{
  "vocab_size": 32000,
  "norm": "rmsnorm",
  "rope_base": 10000.0,
  "rope_fraction": 0.75,
  "qk_norm": false,
  "attn_scale": 0.125,
  "init": "uniform",
  "init_std_o": 0.0296,
  "lr_head": 0.00473,
  "decay_shape": "linear",
  "final_lr_fraction": 0.1,
  "batch_tokens": [65536, 131072, 196608],
  "dataset": "wikipedia_en"
}
MLP neurons of a small language model. Each row is named by its layer, matrix (gate and up: input weights; down: output weights) and neuron, and shows model dimensions 176-271. Each number is 500 + 50 x the weight over its row's rms, rounded and kept within 0 to 999. Numbers have three digits each. A neuron's up and down rows have the sign that makes its largest values positive.
After each neuron's rows, "fires on" lists the tokens most often at its 100 highest values on Wikipedia text that the model never trained on. A number after a token or word is its count.

L3.gate1777:513517566532534480461397535401563528522496498518408568462542471518484511560585565515542615550501604496489505500556460463520503443501543487427473418400430559543520395430460520525438485502610613449479467577472532464463499451559472585458533433589543456479557432607428539565575535570446404500
L3.up1777:569575480568518468441381510507476526508434489458412580519575499557494498506471492492567595550533507464552461481501496407514480418439524474469418462480448550457460396423468567568472474506612567474507394486472472438451541460582397483450553445530517512574539400597458469529584587556441450536
L3.down1777:515557473487510534477415528483409508541473440458531452493462495652499480531485467462514516507545543485504538537540488495540468397511447497526541554581535443430507429501527525588417533524483521478543454451445421445561474448590453428497489530456522499553541464482458438464556517485549499508
fires on: " said" 14, "\"." 12, " Episode" 8, " stated" 7, "Note" 5, " described" 5

L3.gate365:469499631528538451455528526591470450500490460618428489427430478483463482552575499507432519479518568493437460489542530480576493504482511496526575485493502568539554581418417524494426486470530486521459524516380486539539510426530395452499432510542547456561404368577540512451514549388549436538
L3.up365:573500451526499502430544521562475447467510520475522474489466454544458545562560541465495417489422517515404487459507544527589535526411515586563448512562493516530583500431484450541477532563451506527496384470530406500521458566564511432504438547447508514488407540500582436480479513457523401448
L3.down365:590526414537609494530461475573529480473484509434566418516489553537581536559531483519522465459467461450478466563413488494496559505441524598500459497513531516486543472500546502505589415669481521593493383497571470507459522579572592526529502466520526503534456532464478464484496488634496417497
fires on: " began" 32, " became" 24, " started" 16, " led" 12

L2.gate897:506499569463504455539534596463487416538411463467569533414540450422550526480512435511520552564455532522480449477476468407463454493467477468485537468484466573512602493477458473417490479465487514476561469524574470457499580489552479537582520506607471549492527449625530498552523573494461478574
L2.up897:504416475520509577396495568549504519419492513534494463450418558434487456559511414450491485462464510584517525521483415597515425454569453562543596551542506572528563481476484560456480549562528551628399534456520583489528638495551487464393451471617533536549506492600504485552491512458407421482
L2.down897:468444398529513494469520495626422437471511437592488494441411518547572569586532439455499495505520434536589513470472362560493499399539420487506543520625557534564512446521467498450537522614426634603353527472547504469498621535533534449405476437638516480521535490538504466529501549472451446578
fires on: " born" 20, "|" 12, " graduated" 8, "=" 5, " located" 5

L2.gate851:577472469448524595455397478522472476550493582504442529480453440522534430588446430498527510464600510429494492552473533498421524479355527503568541444532492488446478492464514521478537488512529562496442405520544470497447485466565518561426533554515519580520488521576509448504584520584465436488
L2.up851:510494476474578497446468428464472513541439569540464474455488451541539498564415474466480518472536524422519469581455550494423494492460405470541550485468528526489443490497513513474588508473508487528480423460612426422428488519573533514519461536482544531470518511565516491505520580605524540524
L2.down851:568422531428493667481473562527436463466552518482470485484453481559549417556501499444524566500440597433531488522533460480493540417470568513546555458521467474533506517519504550525595444485579510466515390525503518415522469507513468652461467539512502535500529471485522445514587542600541511452
fires on: " said" 16, " thought" 11, " claimed" 11, " stated" 8, " argued" 7

L3.gate599:480480471578559387577544459478474522423521470507449522481479468458518421487504421524468554488606499500457501445519531542528434532551516473373563647552548446529466533428429448454426431528517576434459567466454560596513539539513449508523586537452515445507512538469453478511437587433441496511
L3.up599:579566480430567519534546634516452486491459556462537563542518528501488465461488448483454421535495535459507444528434512630481401579521494515462537565521512379445489612564498514453487479491414513429569437428535531572466469598562494453541518552406502498486468543365449535465577503472481473543
L3.down599:493525505497497529435500492579501410433490533533444428411509560586510546463461563565495383484455440441497484514493481490519632484383519527503445414471426498525575486530580524536573518410462487469590399606567380424481476530515498549514416486473526568504471414494438513516587459511531520433
fires on: "\n" 37, "ing" 12, "able" 6, "t" 5, "tre" 4

L3.gate822:482498428488403480463572576460538571528527467546529538479489468593461448380471523576509509424517589486609532548526490540486424496494459519479533514465545457490589528488574504549424491539450624391484496461537503543543521537470487521467513539483502494507496442464453466558473525505470458433
L3.up822:516503445478469526519498540537484498446504527505467471509599601505485569439481483487565385438592544402579503593505460505490468492503417442482516577480480474464505462462616511524361423507497507405492540505446442500501456488563507526507451473486586531513549471399471484564468578583467538478
L3.down822:498536602431542508524412494592397535486476505437397474440619538519447459530510581504485440491440527514359445531470586443467531487493454496566484594480501534506473496414481494527624540469545499477493414456487357514436435506516401577418431564496529488515478591583517491512564587559530503546
fires on: "\n" 50, " (2013)" 4

L2.gate1572:465415524488516513572456583543458495516499535455558464465513596480488494490531417566432462547532475403501398552477505545473497578539488509567534492477451520664409470485474553561529551432560575453499545522406580537573507531517453504489394417488518496470546440534509556437539372576430546500
L2.up1572:504537523553522423504532555470510492514490575530604472453501631475545553453470577475485462500432498533527420548519505474441586470401484531478462505471469509637508425553554533582514506481526574518434498518456555507533474435541553517559383429495581572468474465472531544455553467541482534527
L2.down1572:487532509543475502569564536506569564510573549512526523437535581533452468590466552516486475498410542510453485551460572501503586506482489489441473514469415468570413421515578468604524542438510542525391541522507474481566512478532487541563459472509556459412356484487516487434595484543570502549
fires on: " High" 25, " high" 15, " General" 13, " Male" 6, " Pan" 6, "Third" 6

L3.gate1735:486402466555472502508555444510423535403512534639564449481610614422572455516533463489512453622412537544581503580481404591503519561484491567539507519463636488572535571471436589493458484478416516507572417505410511437580523449512494594509533447541473495481471456432482543475517495552494485428
L3.up1735:540533438533463511469501540531542446440478479456454438540463473478497475527514494439457542550496502503412482415520464480479442506491466517543487435498470454480504529427618606465509513462525428529527573450511537505451594472453417535560599557444573529491478568561521525451515493362468475476
L3.down1735:518552515498452537570471413637525573518511502510521550553417538495523536475511472574589565411458479522562433496410425435453600412526440479456498541516476471542475472496512505483529573514466444593465511419526504441466598515514459498448540539465490468513594494499582538511416531544533504532
fires on: " out" 46, " more" 17, " almost" 7, " over" 5, " back" 5, " Total" 5

L2.gate307:517517603450485487540530502486557467611482430551414476453571495511457556405592520640520484531505567555562515499550450419537541478487511508479560387456423537558517519478500479510532417515478541508518481513495479548559472564473548425545495524574488469465466429484457476542506563492495431443
L2.up307:497522490473489510457533511536483512447447477466468542492516484533449570505514408479485554430575465449517575488519390513515499551566517555544485553543585500598556471494496559563534451473532567578461551435457545497536566524497507380410472513583526504583531460511514509479569555481505443441
L2.down307:443556534531436508425469525555516460467438520500492550458485480549510550508534469454456581502553488506495526553378410532475453530544500522533499511534589514593482453507510584501506498474581539524468600513454505558491527486480442450444496493558453489547560575525566487431577499437422477478
fires on: "=" 46, " =" 31, " Pref" 5

L3.gate1202:518435577451540441467500461465489478446400547565460547526464502384517510464540513578461529610510557502540467566446482450445559457526480440448513547433492531513480508505431497476401469535545576480554432546459518491566456477608430536490450510442483497426517414547493536385509545403579472459
L3.up1202:554399478517553586502447493514464480457530533505524568484482562498459456505536423516459545545515414476526418517460473533481470458541524389458514518516499474558534409520466484485443506578553524458495426520501513507504438466552449625494539544589528489431562486521443437444495508488569543428
L3.down1202:574578558556561544483564512556497597479523488429493432506502557524554639539526545535563508479505422531443414517507460553497451481529449486551506519600578458493480457473432442471518504513502458528474465514600488469363454483410640506536533511547564528534510562438447477591521457473441539444
fires on: " it" 38, " |" 33, " found" 13

L2.gate1058:474604574535523574479506431459538544413484543514448487499552485627469454476485493459508430465475544457618467510526609496404545505551506443510492449483409557480424351542486449437457469541551468527564525540567454398449566499554541536479536502452601541493507526526585549445488523488481496533
L2.up1058:474505512476515500504486546510503509593543510503465545591541448484475503410523469459534519534498497534456510500529542502509506535536401472518446487484533516511556572503476408504508532475590463517479440558548535517537550555474574537532544430559469551512545581432583475494567465495502504534
L2.down1058:505559535575500559539473515507516528421525541556497477452575422590474500468476518469553488532512474568502517618482621487439509476460511500421475473418492482442463434566525555472458572569559574517494593495518481401513544451548513516500491467465429460427456545479608512429537448454490521512
fires on: "-" 100

L3.gate1511:471503563576457489526461510490514504515534593510406507522492564586435550494548547531507547497596512445477501483491466484542468522531519547513505416504459516433491473517385467620493460463531539516463413540471567552405494467495496547532509547346475509496596555515481631465532497530431508474
L3.up1511:519605486493473510499547465532473502561518488480542466403510492500510481495475521494458379611550491520442587428530486496423549465578478500519517518520406502534569512497442562535513579519528454462541522561496494515494388504457505477486527484519605552479599553517513596549525523383514543418
L3.down1511:490460553512429448575508447467528410485534528564424449533520428455492431495591549476535520501589441532554581370467559439481517491461443423415412518494584523405528487472489513504535520582353531480413439486563556491447492492526617440551426500573452471492461512453508511604491592479425525536
fires on: ";" 24, " University" 20, ":" 18, "," 12, " Republic" 9, " government" 4

L2.gate174:426529604531523499482474594438490460601465498462558529565527447489572396397526480475505478436525496492463553495547428502400493615529536482520492538515469476458427487485503548513597485461515479635487540588528588559518479435458510558454502509474488516566531570631578492517476506495550526344
L2.up174:425423556585537394524450443555436490432520481466479560547513560475487474536539445557369530503560494535499509402507447449356520537440532471461409466533524545445545564495473525512548477465536579556427666538471515507500483497450546504407562479535391560484571551423426419624509485513582441507
L2.down174:455411485471540540514488434373490487405576535454473421486523589531405478512497528521454563460511529537557536492454591469473504510448542536466490457479479595496563460372469496510573442465479491468399524476522424513450474450534473527465531495405476578442556531443540454513502510590514398467
fires on: " Maria" 14, " Marie" 10, " Elizabeth" 7, " Jennifer" 7, " Anne" 7, " Jane" 6

L2.gate690:440475556478529416457516490509539508455505572589460520566417442551441494516563424442506484521484491492582452534470468472503420518617450487537488510524527419482481412433551548500495450467449477574544542481546583558444532554557566436586580506482505584470479574468502464418550505491478410435
L2.up690:524615524566480558469525397489587547410430501496479520422613576563478551532575524451528442555507544494556462597495570460499493546556534514532468484473477479454430487587433518513472491553466476566508578508607465490465452447497513577487411549547613500507521474515579560430530553501559609581
L2.down690:504518527598464549550459532479496511432501463547480449440529433514415461468504526493503482539489509515508482601479590456459532479486520449444459405440476561482447430540519570492492551575582515515452528521505511427472540452536502508510512444421477494440460518496584546485528435445447503545
fires on: "-" 100

L3.gate1339:459528428534510360548571502517558459506574523441498531552460550539536553432580453534497507546546443408548464539583419470499642443497564408430454468428471560554517493452440475566492534432538552451419564444433526466592554584450469477530506438547506493494606539401515492505516520497409503510
L3.up1339:510493472485532534468494475509609520510510497515564467463547487533515529399537488533538436560498458469510457448577475490509558414471451497487451497489439587573425536443507433518495552479572525466490566536600503507519495543453456452571428401490499455485607525538465467462465482569478415473
L3.down1339:485519428543559449512474562544471437475495495492538489575489515545515573395604442494527483585502359416558438537572474549494626418456496517523451502470482502556501471518506474524542616462565489510501545459496504448543559522533461480581511447509481555432572511488474509434559464513387552531
fires on: " High" 25, " high" 15, " Middle" 8, " Plain" 7, " Shot" 4

L3.gate185:459540456445484564527553497528478539367488505463601630420435532434396442439495491578526558504531500529484424526610464407572483560441528630483519553460482548470454524549535482515499525446456535471494399522597537496490650424493525533577524575560480460508602431462463546516496441526452459517
L3.up185:491481489541495534484503429503504537525549554483598501514411551568428535456453483521396397475511448452546529478488514547459474441531447463592457490492490514500525462461578519513408523479510521507494516548494506489482525393465468501474550475548590528435603499526522545553555495468606524491
L3.down185:492431557519482490414504561494537418507532487482496523454441455348533558541547515513570521591473508422462541529508488529442451432452530561435450498507529555556462507541472502495516562460504367509455485482588535508402474630580424497468530421548379505473423532583462527471451579558459541464
fires on: " |" 89, ";" 6

L3.gate701:428466455440333472485496550479548436487475539598480520466432445483468451434543424527546389545495549437556457582482414508541547468476491522447505502513560472491529444555545494507522502560561506580455439536476453487536572532611496516456509538528441563610503447631468438503421493558496479522
L3.up701:527579550507481450504517546508536545536501568537472426553528510520429446448488536468555492562558516467595465513400438543564500499442514502548450440506528433396580420538551572459557492457542546467516461515570438484435475536614416532516438619561444527564523459436383526465566477484418470502
L3.down701:522600497538609543574480556542570529517552390470440508549488585574478457491440562439519468503513533569473483601417510458523531491485485402592500453573466459496446498519545517441503608477522502476505425522487500477451481500486458479450454512553617435419505523390494534494532483505512505528
fires on: " known" 34, "\n" 10, " fought" 7, ":" 6, "=" 4

L2.gate452:463505537511515426480567484526530512476484565548492480498553499525519475491509601540485511625481527465517539486529552409520584504483489449441602572541433467571553467505573503546449437461433506596467504389474552515475537453484423438484485508501507499542479597443452439492533458534494458387
L2.up452:590345522489427577501464593538495432512507569468522513471482463473488521455468403502554582581500484431500588567484504487483490559463481450536534510487464571494465508535540434482527501565547413518619458453490492504508543512449529641456456459535494558458539515505470531454407454585373431534
L2.down452:461427627468485538520553518547585483505460499484496473489516574488423510558533550457459498524434538485515504494527450444501475515452460507544509543488536510461480479621470445520539432578448508536505512405452519525494487495461484526433443484494549439571500488457386523481537576526444495460
fires on: " into" 29, " living" 12, " live" 11, " lived" 9, " lives" 5, " Live" 5

L3.gate1296:547496533428521478440452440606528474582569431503469416489501569376543476475494494472438498580537437548468605397480521473469584487588464543520474515528509460553454532451452484494555579439587406525541527382388570428531526498462449443481521475478532513421451470522587590548460376531473443382
L3.up1296:513416463519511509496513470470581431471501489498537514495362465478536462562411544436455449488446456483459539544420506504608550519552472467554406494579478458516578525487524428542496470479551478604462571440514504522486484540484475460514432496412484569490521559506516583493541470460487503446
L3.down1296:438546515546460471470538535435561531485513455531485541510347475518478516434477438489367499525549427462495514487471406464626550582469537545416526493452463481466594494417510498402575450464592483479595494482545550611516490383506475518530475521534472469504511568501548471438497487503452466486
fires on: ":" 47, "=" 16, " an" 11, "-" 6

L3.gate903:529432558488527481499470457512432518448492551454486468450475547424523449520479501479562534460517495550515470396495530531516473510395531477519486470440446614419489553573519539487581472521443580425596448554552532532535558510462515475634456501471517442500483432484449429587562483585524444432
L3.up903:443531480559613477526566495439589506431524535516597537570501542492510497467482423586517541459473473452511575450528524531410588537453502460525492466525479491565505505487548413552579508493564422499496581485564585390479522460464498469440502496524527497547562482520487567558499495476464519529
L3.down903:500482504618459518507455437526504497514537506538441463405488589508491414503508518548526489553448479485547517501517453447426454462591555479477423472476511556430401506483451446495504568554608507564480500448528489548544456433567518556462591439461502446535571567474532524475487559516503422400
fires on: " |" 29, " in" 11, " Championships" 8, "'" 7, "ı" 6, "que" 5

L3.gate1126:464480544429345428500542483467468540446452504508456440447558457407518535470519524504547447558419429498485578542474424442465521531494549467522505540446415555436473575515468534480575485474560440506518521528551481463368466543473489497537617418450562415531483473436534599576483524454530532493
L3.up1126:523498461485528420501510528573424540533431546448457446475456542534492524506506537430571430427472551519528526536465489637461436517422446491402460515521518424466505511584524563421500496432504414459497556482545582509510520456445510499519537471535469515450503588530464437480469498479470464557
L3.down1126:539480444584596457473505492596459571474446520522536366491480554566527514530559471488527455419486515557437454573439502558506571458446553478472530517464546448454494536363533523381458476558446646559542517436479500530536463389513568460518479437506513550466399518460496562445537417515458463483
fires on: " |" 57, "." 32, "'" 7

L3.gate688:504603502557544534422526554461520483521569530491542535526385495528476422496455345533525437520560532515520387478557503363542544510523432516489463559513454430569598489529534477565506441493489470455455436500523487485505598560519402505482486483551540516469591455479467438516528536480426517472
L3.up688:500628477488488468471514488537528429475559498427532550499520550546477401442483470509456427508568474430494517527449533591521501501595577491450475543577443429472425470477531563455519481464507511450442564561457499509493476449514478491481548555412490542546496503500548432526510571505599565495
L3.down688:522523554534452441502496420521469565471521492470416470525535470572537496440535502456468542523522451520434486508530539564401485552556497487472560502519458379540474488529475621471449526458511591490498448630454397420493420538485493537525544507550555503506510509519508501521542572521548505586
fires on: ":" 38, "\n" 20, " |" 16, "|" 15, "," 5, " true" 4

L3.gate1212:556587541501509474496525510488446496456458503573510506505596518506473429532528458474460610592470473544530456490458567482592452557472479419480541516392569536499498477402507466515520466469526425419480545472523425553461549493561426458551455509470553588456437442506482442482363526482463541527
L3.up1212:524562488502538502494569515494534499425427494492519497522520494522507523563559504496452553593431510492515555473411496527511514581592479532448552479456508472515482444507482478472517479508509382488459512515551450545450480524573443455582437457468567487473535451576470478410488422539543513582
L3.down1212:506470533471572437573494537519483531405508427451436457575558428509425528530548457500441481468415563387510597499515480522480500582474481477463497465496509480451559524556553498475411600441526458493473457439487580468480531449557520503504528471501577460454495468448438521490593470494473603540
fires on: " Syrian" 15, "ist" 11, " Democratic" 9, " Republican" 6, " Soviet" 5, " Catholic" 5

L2.gate710:518616526518483472438527492423537472540576550451440500448537406527545531521504494476545487427525412455509498538507499471581506532586475446542504515518533554587504492449521499611576452577503516457444584537500509551543522505519535499472517563541605524521514452499444451343511527404489556548
L2.up710:519568417466452461545457547498565471443444453549542458460531572558447440616528501495543406396523491470495528524503525509460576564527607508461510545483507394404442516418551490457552420510506545377472416446510550464525535552511534451569576587458564462499586517572539404477534554495482438549
L2.down710:582472437485577484526535561482526450444500552550578551433568495522491451598597493431546484413545554458491505465469486535515502540577547562426487540529485467462513548446532463473488415516487547410382437501459588445612487532508562468497545461458621525512572566468508465474541557432504478537
fires on: " Fa" 12, "fa" 11, "ju" 9, " mu" 8, "mar" 8, " ca" 7

L3.gate1403:537455511555487563455572459629494427498525531505462549526555557568502565505544527492496491495473526459434481473478457461505535421458453500449557300494539585474598421525414497492517513562486442527522455502602536479436530501577516405600520487534493494566471472460526492482374508436484441428
L3.up1403:486423558515530524474491453571555453547477570586477484479639522473586475516501517471517465449437512458431518517444532478524587421454485570414452494499544477492542426571472544477534488524484494454507518528521435470430486401560592399635490538512411560502511555516579524502517564528487482477
L3.down1403:585563512467562491465493455453530434452523495501531490487480523447502544493547556532526420385491487431529518556509591535487541509496545561493445543447473450501518537557652525416544523521438588584445423460498468503427498489593497529549497468575501494416558482485499520560510490622464473511
fires on: " became" 57, " made" 8, " into" 7, " become" 6, " started" 6, " joined" 4

L3.gate470:505567549526457577451488434506544532557524494605452477497608471452460511436504366524434495538499493535494492505533431455513502500500557537528554475505542390521399543532524476509505546507490504532555485545465484506558496513540536509451527501492472505579577448535507533489538449485530472469
L3.up470:454535550489466545518516514528533490547525598538578507547484523522540531492447438504464434454466598516425517577521447505455502532481502514568453504528502481591548505582479607562536446462468472583570520486485445405583545564541432478541520475418551535475480532504499585545499457462487459408
L3.down470:461524507456447472520508590599431558430486478464560507458456496520545452443520527392506489440475541402470445495568512466470481523396453558491504547451550482537605527456607501452516446419474448508506480499553437458462486441488533559556534477507519525556526506591398573533476502465466511482
fires on: "-" 22, "\n" 20, " White" 9, "=" 8, " well" 7, " South" 6

L3.gate243:593509541533500500437571528502431507470340573447434505512487509434509618486529490488451469494465546548494490623525539469441564462446385474601471546438435558458490495592524573493521516493454538561577506569629502459481425509509561539570467464474522541459470478452516557616557599458434579553
L3.up243:485459543527407434501569524461434570401426499474489558440362533495376544545492421450485450498535499512565502456536466509529554405418578484522526495481497499494531439544511501426479494532512574486461509601505530504443486413528437447519547494503551422398478513546455458470572409543438513541
L3.down243:568542538485491419460445575642504447519434513509560454482501519487602488440535581564477566514482576526463400552390525493461462552581423489521520374501470562505561557591499559483566488570483427574543494455471469429463479507464582485572527458488533437562498423469505532477419529515568503485
fires on: " |" 56, " to" 6

L3.gate921:514420445579534480478511519457540443564477429539529471534540468536494549500477512477486490508559553530563541521447597466552480525467516473531499593437496465515526552448531608569520518513426554549484581520547463475566453556421525506535504551482516563427443471427524391532546568498518539458
L3.up921:537540504466542472503496496424537425497560484482550552525474545439475522471461519557518534456520509443416380488562414516599546477494514507396535507481569376534584481476520468520496442448534552410489494591493523641472533527464481525404487468471528481452357491475560528443505482527527424557
L3.down921:524536544428538493385514556558539496476440479461505586303539537417548506572493553584595503520595450493494426503514518562482512523366502592510532450477445515501453547556455481601498544439518570512579472481512517398570442514435513560574385459472464450569415439507525497491503487510513466489
fires on: " that" 25, "ing" 12, " to" 12, " then" 7, "ling" 5

L3.gate1232:497510540483489569468601591498572435514519550526517550449492451475431524601504531495570553547509383443516437510463523413490557464454472556547471532533435517555470404508559475508478506502568466494551499489550457502426521456487452492463465551590459484598596457545495465510561442517569470525
L3.up1232:510544465448460473477575533525488444549543495453436474445381466536557413575479505473561515502527536565474518463488432623449492574494422500470513469480486587488456503491532495467600557543505454508498556509520524516505450510514511457496458483551511506557485460441485480585629548470484548553
L3.down1232:503491459398469575458561492462626442521511489420426442369488467515448456555451474496513484507585564581528463465514474514523624576483434501572472473503449533586569520468468471500540554496492413529581468467497475517438459539489503439506490529531503516516489415521471372520496500524501520454
fires on: " games" 16, " as" 14, " was" 8, " W" 5, " professional" 4, "st" 4

L2.gate633:490561517584559482546448467530574483510434431506432492491411536498363452565478524501559508471514507457479523428409570601492448520487541504528552511481495561495416497489485504615510545574461522377494522531463559477424507561544420553533554463499469483478431484442579454486602506552525420415
L2.up633:533595520573452536565488483583457526549470502520537485544447517495578530497466503460493618512451399481525540507452521532508512505455522552553530491495518554464420568499486519611537532602508482463437536533481502491493595553497485567553529526522540482522412533576553531491555501586388514533
L2.down633:493577570478403545547463490474424491535416552504582427434608496540600570421468496511416460462443507558529527466497461555527508531563468494582515577540519490461545462614478531563618503557459473518466493510455536528489517396487571575492460520448478510478459483495511416489509422512537446534
fires on: " 2019" 16, " set" 15, " par" 6, " Pal" 6, " Unit" 5, " based" 5

L3.gate462:535519488525564511487496489455565408495473441485563551551454568562550475538432372570486475515570408460547522428592415488554511467568446557550533482426570496529560515430476538451546538500599529589489497456470468548491523434565587512459564490527484497580502464504513517482409461569488594393
L3.up462:472530534398580506538502457474562528510457519412471603533460508482626390493475510573517474469501517523542554390553380497425510550469457458447461507557538424479529506440514541530511476511536529486536519501503403552497445436624459462508428568466427470452485454419408504510505490534556495478
L3.down462:505587536433495472409563495452526536541470441378482464629433475542484539543523498485552473412469477475465489542485534466515580575471578500534523405485408524531483539440609480455497500528536501396430537526489442536517574461506428561484451505440416522516598509485516534456579524567556525473
fires on: " William" 13, " Maria" 13, " Marie" 10, " 9" 7, " Hans" 7

L2.gate525:480470611515407520536494538522583493520461504524555546513515444500604398534416452489352478507407482540495531480487525442519430472485440503608453545465482606599587504509454489553497501480463435411510450505544484492592395444537545454592534538582492579463424512484585521566529424461512508495
L2.up525:555429544487456422553422528437544541453432575481482570503538505482493476507538559511512489494444513530562495621397542452482542549473508448498504576465398561565397478486557443531560510471614431459604520439509477472472435529485475481505440516562429549617535531502495543463502428410592503498
L2.down525:470507564542401593492440464538525520493553490523519487578475446457517483526444439496348458485415460496463452450466537497462490458473436499504509450486495559568650470487502559530517442445460589535461499507539557551600540399454571447529561614474492504457499546497575474574528451515518484540
fires on: "k" 23, "sk" 15, " K" 15, "-2" 5, "rk" 4, " RUS" 4

L3.gate1210:475491497533545434471522460389478514532522466510606493456543534489459575453544530596505497535471476507504402541579419394534523481421481473473460507487451616559575556472547459503442430461420547491426555519513596510404488501473510536494527500511491427458566515447570432535530522535468519525
L3.up1210:568482455473491428494454466483485521457473454434523472443517607509571444582523463567409465541463515450521472543465486558443473427547535443485476492519500616426456447489497561470489442464513470536522471543590541551583566454538500486559596548463568479536519420537591547546512487512586537528
L3.down1210:444530457512587478553511508445589498555448494524517500525527647506530572518565377522558487606490530529442481589510514540503461534500530438452476520526456570446468534563574467483444511437450455513369505530512550493477461522482496563534543481506467477513478489505494450514493468528555563500
fires on: " |" 58, " Del" 7, " Tel" 5, " 2;" 4

L2.gate538:576400585473369541495491453559505539549455442441475438476536493462517441538567446544524544557521446470561447482484585390428533459408546450510464431475540596536552522546494488521504551486523428484471414454432452407454421549523596552515509406574429459511438498495511619457488539486486453511
L2.up538:516498519576424482581501665640553500579500522481552445563430506516396489495469435418545534498469443558487457492554437410491518531487553459416480434529489521471465466461529546536445504440412518537491416543584482479444526435420498521498510530548496566439498516571528521565492500456550425547
L2.down538:462448473486393536536522549601423469477512604467449504435527558489466468537512447525469526541510393478456492516566524420499515569451491504505512518488446417435494438485583457501563585535487485486515481432507493464487577431578561554465527515522379512446484485461516499432511549475543478472
fires on: " out" 52, " down" 10, " back" 5, " up" 5

L3.gate883:414425620487563457553446411434513440480581508495556545409484433445492504446473594530516573442570482479527470560528457494573488519502548473521558481487417578439439413457562433519494470460536465499583424550539562476441593486429461571456525556563541397498594560552554539506402509480549428535
L3.up883:524558543504567484588420449458558509535588514489541598523545470450523579362507537508581587466578490506462494530507450459466415517505425518532468444562469549484529427432479371468531476527515486478490458471534478423426587500505506487381489506502510591473547484503499543503575545495539442539
L3.down883:617600414580565476556464437476545536481556608542474495478482515508501600445441489548573511514547436520510506571512505491458520535599546481489400468486570484499475454412533496479484545539518486554591447450555473453451596581556521507463425471489446555525517479475544437453478454483504448473
fires on: " de" 35, " /" 20, " |" 9, " d" 6, " en" 5, " der" 5

L3.gate316:433501540498455473521538593464434459491445479485301459490569416448494462449527454534396493505483452506425544535521484604449594487481486461543475491439461507562371430493572519440549503491489568522489485543532490526591450573496486564513614504469530550453492524505516549459420452434571460445
L3.up316:457474545458530455559527561397519535421501506479389500550569489470489550402515448539516517429484457475502508473498478602478496540556515509457458430440501456545435422438503503472491447547452494514530517618491569530514518660522456615557514486448420515521566538487585440520429547403480486486
L3.down316:505504420548555477511441508476512609425487573512509485547560594520502488478540495552515543469564402474519527514529505487561470515655480451468548529517531499500458408452501435482580440547542480561531547502473454546423556504535496567506526492519492491571517463504562570542530398481502506487
fires on: "." 40, " pro" 14, " the" 13, " no" 8, "'" 4, " a" 4

L3.gate1037:514422443450543487450496377461535453604447520479465452517515536392503452488476550597602492519587590534501460484571483591544522489523489542407534551467518515468441481484504487489415515500518522512484551516448547463555451443494520483490525512430491467573434469477506559551491475553532582375
L3.up1037:528555458574428568466472397458507553499482505458545485587537484481582508450445492441602442478473405559520545519504532446573514509556561522358542524511489568469469491472558526547518547443454527608557447438534532527520451595510536505446401565468458544513514443449561494503459515522534533385
L3.down1037:546596472500447610455464554514475541516500519478473594537496485562541539444430507462585418539520445547496473606466512448519525475519523484428328516485503539511554485493521507541603497462416391576489544476596534509520532437566540514457517541435385521521493462420441509544454530510563511384
fires on: " name" 14, "my" 11, " book" 8, "yev" 7, " information" 6, "w" 5

L3.gate1290:517576510560537455442542513492564515479602509452460512543526498472480501510596449614540481561510446483533431549522610558447517540566516517555472430487519474538525501518455480586475405598525489456501500538468492573463525431439515542442542545501505434462634473431480527409466480541516523532
L3.up1290:523463453467468463507496483407538525476479513585476473473601522421541506564425549440466474483429582470552514480402441470476457454542511481399537556529557509429489560436572553440489508493434514496471406383494508526404458497510548453417501504428521508503504504420467528523535527518598462415
L3.down1290:440480501551491454500565505384511474463487526541516503402597493490552466522475491517529470498565564496558511450443496477494407527497451547481487525575488528462468515447545509475499519470489543377438429403518466423527520520515513393501449492491628471526503535521503475494459545510553434546
fires on: " |" 36, " Fa" 8, " mu" 8, ";" 7, " b" 5, " Vi" 5

L3.gate930:502528478491545533514501464427564492527463596578550470540488522538499510467420400466467541458448590480536409566445423428552496529624548401526519395506439554521594521414435512511577488580536406589477498495617547571546600429512505526559514552492481558527503457431528469499377529423426430532
L3.up930:475437583570494569420623488514518475488493526515522530479546477595580476619438533444553532532538555566567503426454458467587394485512517491518471538551473518446476394448532524579509536441548550540565621398480515485527454474489457499492474509518477522456581447534475487537508532532544443497
L3.down930:509551545539518478546473545490574613548414579498519478560527466481497551471520467567524464489458598510473469498478431446493472515532503538538595492511574528498501489493553467579558430424546467518498531609450573548540501510537478499518503481570446469514496510488490461505507550472565508602
fires on: " who" 41, " |" 28, " did" 12, "bo" 6

L2.gate577:539502512584514507438568488499515466539523546498553542474498576599449503382527573513379533529500503467528425567463464426537435356516466491534529386480451509555538534483446466514523585448502480565475578569551515468507495575466522479467513475456490433530541534427388501541438506464536538533
L2.up577:473443584485493499515530585613493508510445460484502486463553501558492468498508494554444553516508448529432528520447535465447498460594572509454482476488468540441440535555460473442486497496465441421354467522435559521534481547556509556553501531460482527588502622442498508502630585465501486439
L2.down577:521460537474425508558541495464508486519513428482519467523503462435444610483565514469560524541556494545485659477525574541467412495560517503436488560495487569503454566499563506492486447490535544488443447507529479472532547511565433546570483496585511575526484548555574418466564498495452504454
fires on: "On" 23, " An" 16, " each" 12, " Ten" 9, " Four" 6, " Total" 6